config = dict(
    n_layer=14,
    tie_embeddings=False,
    lr_head=0.00606,
    warmup_steps=257,
    dataset='wikipedia_en',
)
MLP neurons of a small language model. Each row is named by its layer, matrix (down: output weights) and neuron, and shows model dimensions 64-159. Each number is 50 + 12 x the weight over its row's rms, rounded and kept within 0 to 99.
After each neuron's rows, "fires before" lists the tokens most often just after its 100 highest values on Wikipedia text that the model never trained on.

L7.down224:48 51 45 41 23 44 75 31 51 34 45 45 51 63 48 57 43 54 39 58 51 76 57 55 55 61 40 46 68 53 59 31 33 59 43 58 47 36 59 51 29 54 47 46 43 33 61 57 41 45 68 56 43 38 40 46 58 56 46 43 65 57 46 46 24 53 50 54 36 61 62 79 64 43 43 39 62 40 37 33 19 20 47 52 41 48 28 61 59 40 48 69 41 71 61 56
fires before: "s", "it", "om", "y", "ru", "c"

L6.down126:86 49 41 59 79 50 36 43 42 56 55 39 50 46 62 57 41 53 52 60 66 50 39 61 45 38 57 44 60 47 42 66 52 42 39 57 30 67 62 54 34 54 51 65 38 56 52 56 52 55 33 40 54 48 78 52 57 35 44 48 40 46 47 33 45 43 45 71 77 50 71 41 63 68 47 63 55 46 65 35 37 34 53 51 50 54 60 82 45 41 67 57 33 51 45 33
fires before: "ad", "pe", "ss", " States", "p", " in"

L2.down473:65 56 46 54 57 49 21 70 49 41 43 39 43 49 42 43 61 65 38 56 45 58 52 52 57 61 45 41 53 43 72 54 55 39 61 54 44 58 43 71 51 34 25 62 38 70 41 34 42 45 72 50 76 66 41 44 39 42 47 42 63 46 46 38 73 35 59 44 25 55 52 41 48 33 42 38 43 67 82 67 49 50 51 58 48 63 38 34 57 55 59 50 35 45 43 67
fires before: "ed", "ing", "er", "s", "in"

L2.down415:40 50 55 44 27 59 52 34 57 37 40 29 55 53 44 47 58 50 37 61 66 61 35 55 43 51 55 50 35 58 35 59 65 42 32 54 55 68 64 39 26 46 58 39 49 43 39 53 50 66 39 55 59 65 73 59 39 64 51 57 45 52 42 51 42 49 49 60 56 69 46 65 54 52 53 53 54 61 41 55 40 44 53 40 65 35 61 61 45 66 40 45 42 64 49 32
fires before: "y", "s", "ist", "ion", "ed", " to"

L11.down31:45 55 47 40 22 49 38 52 67 27 53 50 68 26 69 65 39 58 31 76 30 48 55 69 57 35 78 44 50 32 26 46 50 37 48 57 53 49 46 48 24 48 51 60 62 40 66 60 45 46 42 57 59 39 59 47 51 65 58 35 53 61 51 44 40 48 51 32 54 50 51 47 44 45 35 41 56 61 62 60 51 46 39 30 37 54 60 47 44 57 38 53 68 41 56 55
fires before: "ed", "iv", "te", "ther", "ing", "ain"

L2.down253:52 50 53 53 47 40 71 36 44 67 52 49 50 47 63 49 67 39 44 23 30 52 49 64 50 59 68 64 26 70 56 34 48 66 56 69 34 67 32 46 62 56 55 48 43 49 46 37 63 47 40 40 41 28 73 30 53 52 65 55 31 39 39 47 40 54 48 41 64 72 49 47 51 53 30 50 41 47 49 51 74 53 37 44 43 45 59 49 46 65 45 37 58 42 50 37
fires before: "ce", "a", "k", "c", "ig"

L9.down421:31 57 56 64 68 31 54 61 59 32 56 32 62 60 35 49 29 53 59 56 61 55 59 46 46 50 51 33 47 63 71 31 45 53 48 58 74 32 38 48 61 33 52 77 45 56 31 45 33 44 53 54 43 44 60 55 48 20 50 43 54 50 44 32 81 57 36 38 21 35 61 70 30 50 50 47 46 63 56 53 51 53 56 50 47 62 19 43 48 53 59 55 49 29 57 34
fires before: " |", " were", "age", " from", " of", "%"

L10.down73:38 70 48 52 44 52 49 46 42 38 51 58 49 61 55 55 39 48 43 63 41 74 57 39 33 43 46 68 40 60 53 38 57 60 53 49 28 51 54 61 33 30 40 71 42 45 33 45 61 63 54 54 72 47 48 65 38 48 38 30 29 50 45 60 50 43 62 39 39 57 54 40 55 51 41 45 37 49 34 61 51 50 50 42 58 30 40 26 43 53 59 55 51 48 37 63
fires before: "ord", "ing", "he", "ther", "ad", "wn"